MLP neurons of a small language model. Each row is named by its layer, matrix (down: output weights) and neuron, and shows model dimensions 144-239. Each number is 200 + 30 x the weight over its row's rms, rounded and kept within 0 to 999. A neuron's up and down rows have the sign that makes its largest values positive.
A block is one neuron, or neurons of one layer that tend to fire together. After each block is what it responds to, as a language model described it from the Wikipedia text at the highest values.

L10.down342,202,178,212,194,238,198,216,215,250,254,189,210,213,171,193,172,205,198,170,174,239,166,191,168,165,133,175,238,229,204,208,217,176,191,221,208,221,166,193,188,190,223,232,245,179,187,232,212,223,223,179,227,248,169,183,212,205,186,190,234,206,174,190,200,266,150,202,231,203,163,230,169,212,183,214,233,203,198,189,150,209,229,198,194,262,133,153,209,189,147,232,183,219,247,244,141
L10.down366,183,167,139,149,182,280,267,183,194,164,195,169,190,205,214,207,224,221,229,149,213,176,176,216,264,234,190,191,290,174,204,202,163,267,192,169,204,247,178,220,199,246,171,169,185,235,206,196,138,219,234,178,242,209,186,212,192,187,160,170,183,188,185,173,169,176,207,171,207,237,192,170,231,244,149,216,255,214,185,175,227,205,182,179,215,179,172,203,177,226,206,176,224,160,187,198
L10.down462,161,180,200,205,219,228,203,225,264,221,258,206,167,145,189,148,167,193,196,154,238,178,150,182,148,153,206,136,243,215,213,186,219,155,258,164,178,201,230,263,173,204,220,209,185,227,234,169,216,161,171,202,164,197,231,240,149,190,214,228,170,220,192,239,207,193,222,234,191,186,228,245,196,187,220,185,179,198,215,217,218,222,176,223,211,222,158,217,204,175,229,221,180,215,229,182
L10.down498,194,207,180,192,187,205,155,97,198,193,228,212,147,138,232,238,192,127,216,191,213,163,197,197,209,208,157,215,152,165,186,268,151,138,195,171,225,226,195,189,200,214,194,177,184,166,199,221,194,194,223,188,230,238,192,235,167,232,190,181,271,212,175,197,165,256,227,220,219,183,209,178,208,229,195,217,233,182,208,207,159,224,206,169,240,205,196,204,216,217,191,182,208,202,166,193
L10.down532,237,200,209,238,189,253,219,192,180,212,170,260,206,209,220,182,181,204,190,218,190,206,116,212,191,172,195,152,191,191,199,157,196,175,259,151,282,214,205,257,234,206,128,198,223,182,260,214,255,216,196,205,195,198,226,153,208,171,187,209,254,179,200,157,229,173,213,225,238,184,171,227,174,192,184,215,221,188,229,208,179,260,176,167,160,215,143,203,175,237,206,177,181,238,227,196
L10.down551,203,228,203,241,125,150,210,233,194,205,216,192,247,176,221,198,225,202,179,166,200,187,202,192,222,185,154,193,171,195,173,227,172,183,239,225,227,198,148,189,216,119,224,186,216,171,173,199,211,210,224,201,196,234,207,196,214,168,184,236,151,206,212,206,187,138,203,206,206,219,163,191,210,222,205,207,231,191,156,193,214,209,166,175,212,231,228,209,175,210,224,170,229,176,197,234
L10.down579,227,200,252,205,167,211,194,249,216,160,223,186,267,160,230,231,190,179,188,194,178,218,158,215,240,195,184,190,205,218,168,192,191,243,208,238,195,168,225,210,216,194,198,188,226,232,216,157,157,188,149,156,195,207,230,193,219,206,239,175,231,244,155,133,195,220,184,168,243,155,162,215,176,228,198,228,146,185,212,235,191,201,174,174,238,192,217,233,241,214,166,197,224,211,191,166
L10.down584,216,189,215,157,173,194,217,229,219,236,212,175,214,139,211,162,135,140,199,174,219,222,175,199,261,188,167,185,163,185,216,240,169,283,230,215,180,156,174,250,148,185,187,206,210,193,221,157,159,143,179,163,201,210,175,199,210,256,202,220,237,210,129,143,212,196,165,174,225,238,170,217,206,229,251,260,185,188,159,202,236,209,186,188,187,201,258,191,158,210,158,174,153,215,210,175
Date month and day tokens. Month names in dates, especially "In June 2004" before a year, day numbers like "October 8, 1992", and occasionally "years" in durations.

L3.down90,218,216,240,199,234,196,201,220,234,193,181,232,220,220,171,221,223,187,171,271,207,252,154,223,199,171,207,197,192,248,200,227,224,193,205,208,263,211,209,228,180,205,195,163,176,222,183,202,218,194,244,233,218,211,191,187,212,226,222,220,162,210,179,250,166,207,204,221,161,172,204,216,170,174,179,234,220,136,261,225,192,191,244,227,177,166,141,208,214,200,204,221,209,255,223,156
L3.down154,207,217,167,171,203,195,217,243,178,188,205,196,180,178,180,156,192,211,235,137,214,173,228,150,210,161,172,211,197,242,148,208,222,171,168,154,218,197,163,167,226,149,139,217,200,203,206,241,248,191,142,184,205,180,253,225,166,180,239,183,185,197,175,203,187,192,196,250,215,194,174,208,183,175,250,192,211,147,214,176,166,158,227,218,180,244,170,220,240,194,232,216,227,239,199,186
L3.down194,185,186,183,183,200,212,251,244,166,188,195,182,225,196,215,202,157,173,178,214,249,186,223,123,199,223,234,185,203,258,234,239,197,182,203,149,212,252,235,166,181,216,205,215,191,205,218,170,226,222,204,204,201,217,243,202,133,159,251,227,168,205,192,201,185,209,189,175,195,237,184,199,258,212,254,208,235,173,222,182,213,175,204,186,215,221,220,138,225,229,186,151,208,238,208,181
L3.down326,245,205,223,216,198,197,161,188,242,201,220,171,213,189,237,164,223,156,263,178,174,250,171,158,170,238,189,201,185,205,190,175,219,187,199,220,229,201,233,158,165,188,238,183,201,151,176,175,252,153,191,176,130,211,226,217,203,195,151,187,215,228,211,212,186,193,189,276,229,179,217,179,206,205,213,202,171,207,211,205,206,173,179,187,239,215,149,213,200,172,199,203,239,185,245,179
L3.down416,216,150,189,190,227,232,201,221,205,154,167,220,147,195,231,233,246,199,233,191,225,171,213,236,115,240,252,234,193,215,199,161,199,175,222,161,200,194,208,203,237,158,164,214,188,223,235,173,226,225,185,250,198,163,224,188,174,204,193,197,178,137,185,217,170,192,238,232,239,199,179,187,165,172,236,176,241,150,180,179,222,187,211,221,194,169,216,229,173,162,217,140,185,220,167,190
L3.down441,176,198,195,193,198,227,223,228,122,146,156,210,172,157,181,152,178,205,151,193,195,155,193,157,213,218,141,186,214,226,247,229,197,174,190,191,249,176,200,179,273,166,173,219,212,198,204,236,188,231,206,181,151,166,272,169,275,217,207,231,208,202,204,179,198,223,220,200,193,200,245,189,224,181,213,213,214,140,249,193,224,196,148,233,230,177,209,187,201,168,211,223,264,194,180,190
L3.down480,240,197,164,171,233,221,237,221,150,209,209,223,153,199,215,243,177,221,278,167,195,208,271,188,167,188,170,239,186,237,174,236,214,172,234,192,237,233,174,176,246,130,205,193,197,210,231,216,222,198,203,179,222,197,193,197,126,191,248,230,168,205,229,189,178,192,214,248,216,190,197,196,232,89,231,190,159,141,223,219,186,196,201,220,208,215,176,220,219,191,172,191,250,214,236,210
L3.down662,246,214,178,186,203,237,232,146,179,210,168,204,223,210,239,182,225,157,180,167,147,164,225,197,202,223,245,191,181,136,203,269,226,206,236,191,165,172,209,136,199,195,211,184,153,219,214,175,230,270,155,231,169,199,246,201,209,164,197,196,157,242,217,182,164,193,217,215,238,185,164,212,238,134,214,205,190,146,200,187,186,177,211,199,204,184,174,207,232,213,178,171,243,182,185,219
Preposition "in". The token in and In, strongest as a sentence-opening In before a year or "the"; also mid-sentence in and In- word starts (Institutes, Inspector).

L10.down86,208,213,256,229,164,200,191,196,177,222,183,199,210,158,230,250,116,146,167,209,235,202,161,241,203,225,169,235,151,183,208,212,161,218,154,258,197,255,156,196,183,117,177,202,160,199,196,214,187,191,224,239,203,174,184,241,202,231,143,175,168,222,193,190,192,198,222,196,220,174,244,224,135,174,191,200,219,181,174,178,207,193,172,197,131,188,110,187,219,184,284,165,237,194,176,188
L10.down193,198,131,250,246,227,236,170,145,216,241,181,203,239,225,181,233,185,233,199,241,155,212,221,229,177,234,181,204,164,258,187,207,187,155,194,204,171,230,223,182,235,203,244,187,217,177,217,209,194,172,202,196,175,201,225,190,191,151,235,183,206,225,199,199,228,215,181,184,214,145,227,149,144,152,236,259,174,253,197,221,181,227,202,173,226,177,207,225,188,231,306,235,205,171,221,201
L10.down209,181,256,170,231,215,189,176,177,224,179,217,217,207,218,195,168,219,172,169,263,232,213,185,208,207,185,173,171,74,197,227,224,176,193,216,165,194,223,191,185,220,153,194,201,238,247,215,174,212,227,220,197,241,214,204,249,242,204,173,200,189,165,189,211,238,250,175,249,201,176,215,194,224,198,247,181,174,235,199,143,218,215,152,159,195,218,236,236,187,189,233,233,201,179,244,175
L10.down408,249,201,201,218,277,185,185,141,245,202,173,227,200,194,135,175,200,232,198,228,217,213,238,196,188,189,194,224,163,199,244,165,202,167,165,153,216,245,233,202,191,246,182,180,220,157,227,175,180,162,149,198,230,193,214,193,178,190,171,237,167,196,178,217,181,179,228,230,227,209,216,167,240,233,232,215,168,144,207,200,181,183,181,164,201,208,253,205,160,171,288,222,190,121,203,225
L10.down602,211,192,209,253,243,224,210,200,158,215,284,237,235,241,220,195,190,222,174,214,213,171,238,157,185,139,190,220,234,156,214,177,195,177,243,184,220,224,177,127,148,152,211,168,212,191,191,209,246,207,231,186,181,199,226,210,234,197,144,196,229,192,202,229,210,130,199,156,127,213,188,251,182,164,225,222,228,202,228,207,197,165,250,242,183,175,170,181,185,246,170,207,211,185,164,197
L10.down629,187,206,157,221,207,230,188,147,258,200,243,182,247,212,211,165,174,195,224,173,199,254,174,156,256,177,147,192,206,221,182,216,187,237,192,266,151,220,165,207,207,239,214,159,176,191,196,183,197,214,217,197,252,156,183,218,217,251,186,153,172,214,231,195,220,186,205,214,245,205,275,235,218,158,206,242,195,206,165,191,229,117,214,216,206,213,185,231,227,239,254,226,185,211,178,201
L10.down633,175,260,191,219,203,230,251,256,162,208,224,208,170,207,208,182,228,173,250,212,203,196,139,172,177,237,212,165,181,142,182,162,192,233,188,232,184,229,198,217,179,151,213,185,215,260,211,223,180,162,212,193,218,273,127,190,175,220,174,149,203,176,196,134,224,244,183,207,195,234,184,187,236,191,244,240,204,203,157,128,200,230,186,180,208,192,250,232,190,218,201,266,211,201,252,206
L10.down689,209,240,190,191,262,188,224,188,229,190,177,197,177,218,181,211,142,182,177,186,163,158,105,187,221,172,164,125,155,190,214,187,208,202,187,176,142,244,215,133,174,135,239,251,191,135,192,189,199,162,213,181,226,203,185,204,212,232,185,171,177,207,220,169,179,197,231,273,235,173,182,175,219,222,176,242,200,168,215,186,209,151,191,174,167,191,210,160,207,206,212,196,126,252,196,190
Year and century prefixes. First two-digit chunk of a year or century number, such as 20 in 2010, 19 in 1960s, 18 in 1875, often after in, a, or a comma.

L7.down64,206,156,194,168,219,212,195,249,167,213,191,202,146,202,205,246,228,193,215,239,222,203,225,190,196,198,241,226,222,189,179,196,164,218,179,152,166,167,216,209,191,149,150,150,217,167,155,190,231,168,186,219,151,183,154,153,207,151,198,289,182,239,201,238,189,116,236,228,167,183,164,207,201,148,144,198,191,199,242,191,201,237,218,164,190,218,212,210,219,210,220,179,226,166,218,221
Locative preposition "in". Mostly "in" and other place prepositions (at, near, of) introducing a location or setting, as in "born in", "based in", "Mayor of"; sometimes word-initial fragments like ab, ref, ass.

L10.down15,231,206,227,208,164,149,161,181,239,135,116,192,151,240,187,210,167,191,220,223,186,217,226,254,200,254,177,233,99,237,247,171,204,170,184,186,178,161,244,194,232,151,223,210,139,203,202,200,158,210,129,223,232,233,194,171,183,186,230,206,219,227,187,169,208,179,223,220,225,183,152,166,186,189,219,251,186,198,216,162,191,196,214,205,203,197,176,228,259,180,159,195,197,216,230,222
L10.down47,180,137,147,182,229,245,193,199,176,194,225,152,163,179,186,203,180,150,240,224,181,147,216,214,178,158,152,212,196,167,206,207,207,208,125,215,206,188,200,177,162,183,171,214,232,232,188,193,205,207,233,172,215,208,210,217,222,229,174,183,267,152,202,201,179,174,163,264,196,269,217,209,182,178,177,235,213,192,223,198,145,201,237,251,221,171,226,186,147,194,221,234,225,196,198,152
L10.down141,145,245,203,186,189,223,165,227,256,177,232,209,194,233,225,215,241,155,263,219,175,193,187,207,189,217,176,222,187,243,210,194,213,203,190,175,217,217,245,208,246,233,173,148,157,192,211,137,195,196,178,176,197,229,201,202,190,226,210,267,184,163,179,200,197,161,243,138,147,219,126,199,206,167,228,172,174,198,180,215,169,218,183,196,157,197,134,217,180,235,216,158,218,173,217,196
L10.down150,156,174,198,177,214,241,242,174,160,199,235,195,213,187,243,219,181,229,196,241,194,228,247,156,221,185,178,224,219,178,179,270,224,183,247,150,200,208,219,204,177,187,238,203,235,243,248,227,192,197,162,171,186,214,155,184,237,183,150,213,267,195,212,178,210,200,205,207,202,218,193,229,185,214,229,163,169,180,220,239,141,232,230,168,193,190,234,171,130,163,174,190,151,204,215,263
L10.down241,185,156,164,149,172,222,185,239,213,207,159,190,230,223,182,286,229,202,202,189,238,203,228,221,184,206,247,192,192,192,178,186,175,198,178,240,213,159,181,237,164,218,163,157,201,188,220,141,232,192,207,198,188,159,200,182,199,233,237,218,224,195,200,150,168,165,192,139,181,223,257,179,217,222,270,154,216,202,196,166,166,213,122,220,253,232,234,181,203,232,153,243,194,215,149,226
L10.down343,155,225,193,218,195,218,196,233,148,176,205,190,195,188,211,190,143,179,235,179,204,175,191,237,153,221,219,166,204,249,190,169,199,192,210,175,205,205,204,210,195,213,251,159,216,196,215,252,188,218,190,194,186,242,180,179,160,168,258,215,181,251,235,212,183,206,241,231,205,259,184,198,250,126,210,203,268,246,224,204,194,173,198,196,217,218,237,248,168,168,212,218,231,245,188,189
L10.down347,185,200,161,180,266,193,205,216,251,229,239,156,137,174,191,196,247,207,219,187,179,217,239,161,202,193,225,226,205,190,164,270,158,203,282,243,200,200,187,183,192,194,161,214,231,225,225,176,196,229,196,179,211,232,172,229,198,205,186,226,219,185,135,196,247,217,250,208,163,180,177,224,206,236,234,177,188,167,213,144,218,205,230,193,257,198,262,235,193,136,223,148,187,209,196,212
L10.down642,191,223,181,217,206,202,152,213,174,198,201,205,190,187,215,217,187,244,206,208,258,169,195,202,188,215,204,222,144,236,198,219,215,198,143,195,176,198,202,190,204,115,211,196,194,255,188,199,220,225,219,138,204,171,164,198,156,219,162,243,211,194,209,218,161,154,194,212,211,217,215,225,184,116,243,177,156,131,216,169,188,225,227,213,237,137,233,265,226,263,219,229,173,183,197,279
Temporal prepositions before dates. Prepositions opening a time or place phrase, mostly sentence-initial During/In or in/from after past participles (founded in, announced in); also word-initial In-/Con- pieces.

L7.down184,165,175,218,177,167,197,105,196,194,179,210,159,160,228,227,278,231,124,236,253,193,233,186,210,155,152,195,199,196,194,170,221,203,179,178,182,175,201,227,230,220,209,222,219,162,178,225,209,190,201,219,185,189,230,159,225,219,202,226,230,233,219,206,190,149,239,192,217,242,160,177,249,215,226,195,190,230,110,203,186,148,199,149,206,205,197,200,167,203,222,212,226,247,227,265,170
Word-completing noun pieces. Final word pieces that finish an organization or institution noun, mainly "ub" in Club, also Company, Society, Institute, Clause.

L3.down83,233,162,222,215,177,174,185,149,194,198,180,203,180,240,213,218,167,214,249,236,205,164,194,185,212,192,145,168,193,146,261,251,221,211,229,211,184,217,170,174,214,181,247,195,206,212,186,188,214,148,204,228,200,157,203,214,257,227,180,214,203,175,234,232,220,159,177,241,193,248,193,157,229,161,236,225,228,226,190,171,197,195,209,194,197,229,204,223,227,194,194,179,181,164,248,142
L3.down221,248,236,198,173,225,214,213,206,237,209,156,183,156,241,197,167,175,149,200,217,185,222,220,184,247,141,169,214,218,167,233,239,219,213,205,186,227,227,144,221,164,229,208,206,218,228,199,190,206,178,131,162,207,186,266,172,196,157,160,216,232,245,173,244,160,150,181,210,198,226,207,208,236,177,219,208,215,214,175,200,226,183,202,207,209,166,186,170,272,240,220,193,250,190,235,225
L3.down458,230,205,234,232,210,244,183,147,200,160,172,208,200,224,191,139,190,212,213,192,151,214,188,219,206,226,244,207,188,193,203,204,159,239,192,200,182,210,201,182,219,228,163,200,172,207,231,216,181,176,171,218,258,226,184,216,225,219,206,253,141,169,202,180,201,171,204,193,191,167,170,235,230,194,263,191,164,171,212,228,165,164,203,195,229,145,238,196,204,216,151,167,191,203,199,170
L3.down510,163,195,194,180,231,232,193,237,211,219,165,210,233,222,227,209,244,144,208,156,236,190,155,257,236,136,193,192,210,211,198,200,166,156,226,118,207,227,165,182,214,171,236,205,178,209,221,160,216,199,215,203,195,193,194,180,234,255,143,212,208,176,226,163,202,221,148,184,148,183,270,157,180,206,233,211,232,186,232,223,144,203,188,184,215,183,146,187,225,190,217,232,214,166,241,195
L3.down546,216,215,218,233,265,259,172,167,218,216,185,159,206,212,229,198,190,194,237,200,233,214,212,191,221,207,201,191,202,212,181,215,155,231,169,181,194,199,165,204,208,215,198,127,237,215,177,139,242,201,198,192,249,194,203,119,155,267,231,164,171,185,183,215,197,207,169,324,218,193,187,172,232,202,177,256,201,201,193,205,198,180,198,174,205,151,166,158,245,197,147,170,197,196,206,185
L3.down569,214,213,234,144,186,231,197,258,294,186,184,144,200,221,197,185,189,165,230,208,154,215,216,186,184,158,167,207,166,183,201,139,201,182,227,181,261,176,194,253,178,227,226,196,185,186,250,211,203,172,221,147,208,198,148,176,200,209,208,182,151,208,221,229,182,222,203,138,210,214,162,227,229,163,195,167,194,229,198,195,159,165,189,278,169,199,196,201,229,196,221,206,195,187,233,176
L3.down611,215,202,160,204,232,171,169,256,199,219,174,184,201,206,195,258,227,118,181,165,223,180,162,183,178,224,242,209,258,232,214,181,206,199,213,209,242,160,194,158,218,187,192,243,144,184,178,177,199,219,210,127,196,152,193,184,244,192,194,228,199,166,209,184,186,225,243,185,204,200,88,188,215,204,205,176,132,192,211,195,162,179,163,222,212,204,201,209,177,204,281,209,204,190,152,188
L3.down678,198,193,167,223,172,148,165,261,229,224,193,212,157,189,202,207,236,192,230,212,239,171,192,205,182,170,217,204,251,200,182,193,245,222,216,140,170,226,192,189,210,203,223,164,166,212,165,157,220,228,184,204,191,192,249,190,185,214,185,175,263,209,206,172,179,273,169,217,221,208,203,160,252,168,215,266,168,171,227,133,247,171,205,190,254,190,190,157,227,243,196,170,212,174,171,188
Mid-word fragments, esp. "amp". Word-piece fragments inside longer words, above all "amp" in example, campus, timestamp; also admin, actress, implemented, arrival.

L10.down62,292,217,202,210,190,224,174,207,243,222,226,165,194,118,256,261,181,212,231,199,156,227,238,165,221,229,185,180,186,137,167,180,180,200,167,215,195,249,192,249,192,156,183,221,202,175,188,209,202,192,165,234,211,161,208,160,174,217,249,228,185,190,184,174,179,227,140,200,220,194,251,236,179,202,250,205,166,159,196,220,230,220,253,146,278,202,164,211,206,188,199,195,211,204,190,255
L10.down77,249,144,180,242,219,220,196,216,180,200,182,182,184,218,178,233,228,197,191,198,177,210,218,155,243,189,179,259,226,175,123,223,154,208,140,201,177,152,178,185,267,238,218,160,175,245,189,172,235,193,157,189,214,164,162,209,202,247,148,179,183,199,242,232,200,203,181,224,237,177,265,167,200,194,153,163,162,157,238,213,193,174,193,239,181,193,146,190,276,176,207,183,205,210,172,154
L10.down128,204,184,174,217,136,163,176,211,153,257,226,200,174,128,247,148,273,138,240,172,190,210,177,207,147,215,195,174,201,201,188,250,208,215,175,182,227,210,200,182,142,248,219,232,227,157,221,220,190,242,203,184,172,218,201,183,171,184,215,235,185,235,207,205,174,212,237,245,153,175,183,191,170,220,201,243,245,198,203,233,248,197,186,251,175,166,201,185,185,207,191,182,197,201,211,247
L10.down413,225,213,213,217,195,208,150,190,226,225,174,174,162,222,191,166,214,211,230,159,239,244,197,182,185,204,207,202,155,219,205,205,205,199,167,191,215,226,199,226,219,220,198,177,202,224,158,170,235,255,193,166,147,194,193,203,218,234,216,229,188,288,253,199,237,191,225,186,192,223,196,184,215,269,151,201,218,256,235,174,213,189,158,209,181,165,235,190,220,230,160,158,269,217,166,176
L10.down438,179,179,198,184,183,194,163,211,211,179,191,180,226,161,134,219,193,182,207,229,213,163,242,246,223,215,218,204,182,228,212,179,216,151,216,245,192,237,212,212,193,152,226,156,180,201,206,248,188,228,172,232,206,222,147,215,240,196,189,189,153,233,225,203,224,248,199,211,235,162,188,191,202,186,235,180,210,172,176,198,157,205,194,181,203,221,206,186,206,179,159,309,152,181,191,198
L10.down469,189,140,187,187,220,197,187,192,196,228,253,188,213,223,261,189,169,247,197,223,140,157,203,225,197,237,185,190,229,226,162,215,200,254,254,240,177,168,201,254,163,178,186,170,207,161,232,220,161,223,207,226,200,114,218,202,209,173,241,233,191,184,237,180,226,221,207,196,256,192,219,128,216,191,175,179,186,193,193,180,221,216,217,205,174,181,191,174,195,195,199,234,216,211,218,158
L10.down514,203,193,188,230,201,234,223,212,224,192,219,227,220,149,224,219,184,212,189,155,191,185,225,169,263,167,151,190,132,226,200,169,196,233,185,185,172,223,239,191,226,182,278,161,228,170,206,187,182,234,212,179,211,223,239,153,239,212,172,221,212,277,247,208,218,210,220,260,152,216,179,220,275,180,197,175,204,195,173,202,227,200,183,176,242,129,168,191,208,201,191,235,221,206,159,179
L10.down701,191,171,194,177,205,173,217,163,189,229,173,187,158,196,196,197,226,213,198,213,181,224,194,192,194,194,219,157,167,223,172,175,235,184,229,194,193,238,181,177,169,160,250,179,235,227,241,229,231,207,179,201,267,198,262,221,135,155,205,187,217,203,240,200,211,162,236,257,208,199,172,215,178,174,200,218,248,142,171,164,189,177,213,190,232,189,209,250,154,197,190,212,184,200,199,227
Locative particles, word-starts. Short spatial prepositions or particles like on, in, out, off, under, often as the first piece of a compound (air-port, out-break, un-even).

L3.down159,157,205,233,200,275,200,234,218,232,211,193,184,200,156,188,193,160,198,159,252,180,165,149,231,249,247,227,213,200,248,187,165,215,191,198,230,226,161,217,210,220,227,176,185,209,170,217,196,188,194,160,230,185,148,192,180,134,241,168,197,227,224,220,181,182,211,219,255,188,186,154,223,270,186,213,203,168,191,161,213,232,207,187,214,204,208,252,215,161,236,215,231,178,187,238,222
L3.down204,159,186,183,184,198,255,225,257,211,157,168,214,210,145,161,211,210,178,252,187,219,137,226,220,225,247,182,159,214,215,232,212,218,148,235,177,200,207,188,240,212,196,196,236,208,173,229,187,195,244,181,185,231,205,198,203,162,240,170,198,197,167,157,176,203,189,223,207,173,168,224,145,217,201,195,254,189,199,216,215,208,207,221,206,224,165,217,259,191,215,248,212,220,215,219,149
L3.down223,196,214,166,183,197,267,179,206,182,207,227,151,152,185,183,142,183,240,211,230,155,263,223,233,218,169,192,238,180,205,237,197,216,210,189,190,237,158,245,168,205,238,182,159,208,237,211,188,171,244,139,221,183,189,226,157,155,227,210,217,196,247,170,248,171,250,196,183,198,209,248,192,186,200,206,185,212,181,219,223,167,208,160,181,183,253,227,208,223,200,227,204,230,198,236,193
L3.down387,170,199,203,212,217,147,179,173,175,233,219,183,214,210,179,268,165,166,180,179,189,183,177,226,206,175,202,212,236,199,170,198,198,186,227,189,210,168,191,191,180,236,113,192,182,209,230,189,157,195,263,166,190,198,223,201,174,206,202,205,221,232,218,145,232,200,195,222,237,176,245,221,174,203,174,217,203,186,221,216,171,174,213,139,157,168,191,213,185,196,203,205,172,183,184,168
L3.down395,278,147,204,200,181,255,210,231,196,217,233,208,173,185,173,231,196,238,244,209,188,179,180,224,207,164,163,230,211,145,146,232,185,171,197,202,216,227,182,183,147,217,170,190,167,177,232,168,145,220,204,209,253,167,218,211,254,183,195,206,255,207,192,169,173,153,209,175,194,258,174,179,198,179,186,272,192,197,203,131,241,195,252,182,187,180,197,232,241,193,210,177,217,203,144,203
L3.down511,180,211,174,205,190,187,171,170,162,231,191,140,162,205,195,136,180,153,196,218,196,204,179,167,238,179,197,201,194,228,164,212,178,207,179,209,159,232,220,246,177,227,265,214,169,230,164,207,208,224,196,210,185,156,266,222,229,171,168,148,201,180,177,207,155,166,169,232,234,160,220,242,225,185,177,129,158,211,194,192,156,128,195,181,176,212,255,203,237,166,189,240,206,142,223,217
L3.down536,219,190,193,205,175,153,194,267,224,196,253,220,197,188,190,177,265,229,236,199,176,224,198,189,198,232,183,188,249,196,174,228,203,236,208,190,175,206,179,227,203,206,192,207,220,186,276,190,211,199,193,171,245,240,224,151,185,270,195,219,221,173,148,219,185,185,184,216,225,202,170,175,222,201,231,181,153,164,166,181,177,185,211,240,227,199,212,225,256,173,209,226,225,271,165,240
L3.down594,175,207,222,216,173,192,239,176,202,176,198,234,218,169,220,199,171,183,187,211,225,175,179,224,226,223,214,215,219,235,144,221,158,118,215,132,145,195,180,178,201,151,185,163,250,205,204,222,150,218,209,244,228,168,191,163,200,164,182,215,160,209,192,218,223,185,224,193,158,262,199,200,155,151,180,201,162,192,183,195,193,219,217,210,151,220,236,210,249,203,203,207,208,208,215,189
Linking words after clauses. Fires on "with" after a verb or noun (equipped with, with a smile), the comma after the day in dates (June 13, 1955), and word-start "al"/"El" (although, almost, Elizabeth).

L3.down160,172,168,205,237,204,164,221,186,208,252,229,158,232,188,204,213,223,153,236,159,157,187,220,225,203,172,213,171,187,193,193,189,211,245,189,185,189,197,227,200,234,285,225,216,216,223,229,186,157,214,181,163,153,172,248,136,246,225,219,237,210,203,180,182,190,218,203,233,199,187,206,210,177,242,168,187,187,239,212,189,242,191,155,217,194,212,172,174,179,212,224,194,173,238,213,189
L3.down383,175,184,209,243,184,174,192,143,230,223,193,202,197,215,180,185,224,182,250,200,190,230,217,177,164,216,191,255,243,241,170,152,229,263,221,202,222,231,201,191,209,159,214,171,214,234,190,146,193,218,156,123,199,132,209,190,165,188,200,158,167,180,197,220,201,194,151,190,127,195,211,234,225,276,190,221,176,216,182,192,147,240,141,189,200,213,225,140,240,180,208,203,209,222,249,203
L3.down386,151,185,192,228,221,192,223,119,214,238,196,230,209,204,227,222,209,225,189,177,184,168,250,185,242,198,202,181,209,214,209,194,256,203,239,180,215,173,168,219,211,210,240,196,184,226,250,205,157,237,131,195,210,184,250,104,174,148,261,191,169,203,277,211,168,186,205,193,216,185,220,191,213,239,207,218,179,199,181,196,224,235,209,153,238,210,134,147,227,201,214,222,183,233,212,189
L3.down434,185,215,158,180,180,212,213,169,171,216,163,193,201,185,219,205,180,233,183,208,214,186,172,212,171,178,140,228,211,220,177,243,201,196,241,177,285,189,172,178,200,208,191,218,189,177,220,219,203,193,209,196,164,197,234,160,226,208,275,195,175,226,159,204,237,241,141,198,201,161,241,143,218,241,175,255,170,224,212,219,229,138,169,198,236,183,158,205,209,180,179,176,208,236,229,213
L3.down499,209,195,172,220,211,217,152,208,164,168,197,129,163,219,137,172,269,229,221,210,213,250,238,192,216,175,258,164,179,199,155,219,199,213,280,218,186,155,218,235,188,182,210,198,181,224,205,157,220,183,187,194,179,253,219,156,192,198,211,237,196,205,169,245,212,173,211,185,207,192,167,208,223,213,251,176,187,254,139,213,207,206,158,213,224,259,227,188,144,196,240,180,178,251,154,157
L3.down516,184,186,197,240,166,174,198,159,234,256,145,216,215,230,182,180,200,260,173,262,189,226,199,170,211,189,236,188,205,220,168,215,191,182,191,153,235,195,208,140,174,198,202,202,224,230,204,164,188,209,146,211,161,251,209,200,214,147,224,168,208,244,229,178,243,217,255,178,239,203,218,185,230,229,210,190,143,194,225,186,166,172,135,201,280,212,136,170,234,222,237,180,183,158,172,180
L3.down667,213,182,170,159,167,203,200,189,168,210,201,207,220,183,221,192,233,208,247,251,205,201,234,192,192,239,222,169,189,184,151,211,221,207,179,149,198,213,192,222,213,193,246,221,180,244,174,167,226,233,200,229,89,168,191,150,262,197,220,211,155,192,199,184,213,207,203,229,142,178,173,190,178,180,182,187,178,155,269,165,160,215,198,265,242,187,220,216,221,246,177,203,219,200,228,196
L3.down691,243,219,215,256,203,186,222,177,202,248,210,212,166,230,223,167,164,219,183,166,114,212,204,228,201,207,188,192,249,174,140,157,213,228,146,209,186,236,219,187,236,112,182,169,212,223,203,142,216,197,164,199,173,159,211,177,184,184,237,211,177,158,205,214,177,214,254,235,214,190,146,177,163,214,235,225,205,186,210,191,208,172,236,246,172,239,210,205,227,233,174,234,180,226,181,234
Two-digit number tokens. Two-digit number pieces, mostly the last two digits of years after 19/20/18 (19-70s, 2017–18), also standalone counts and table figures like 18, 50.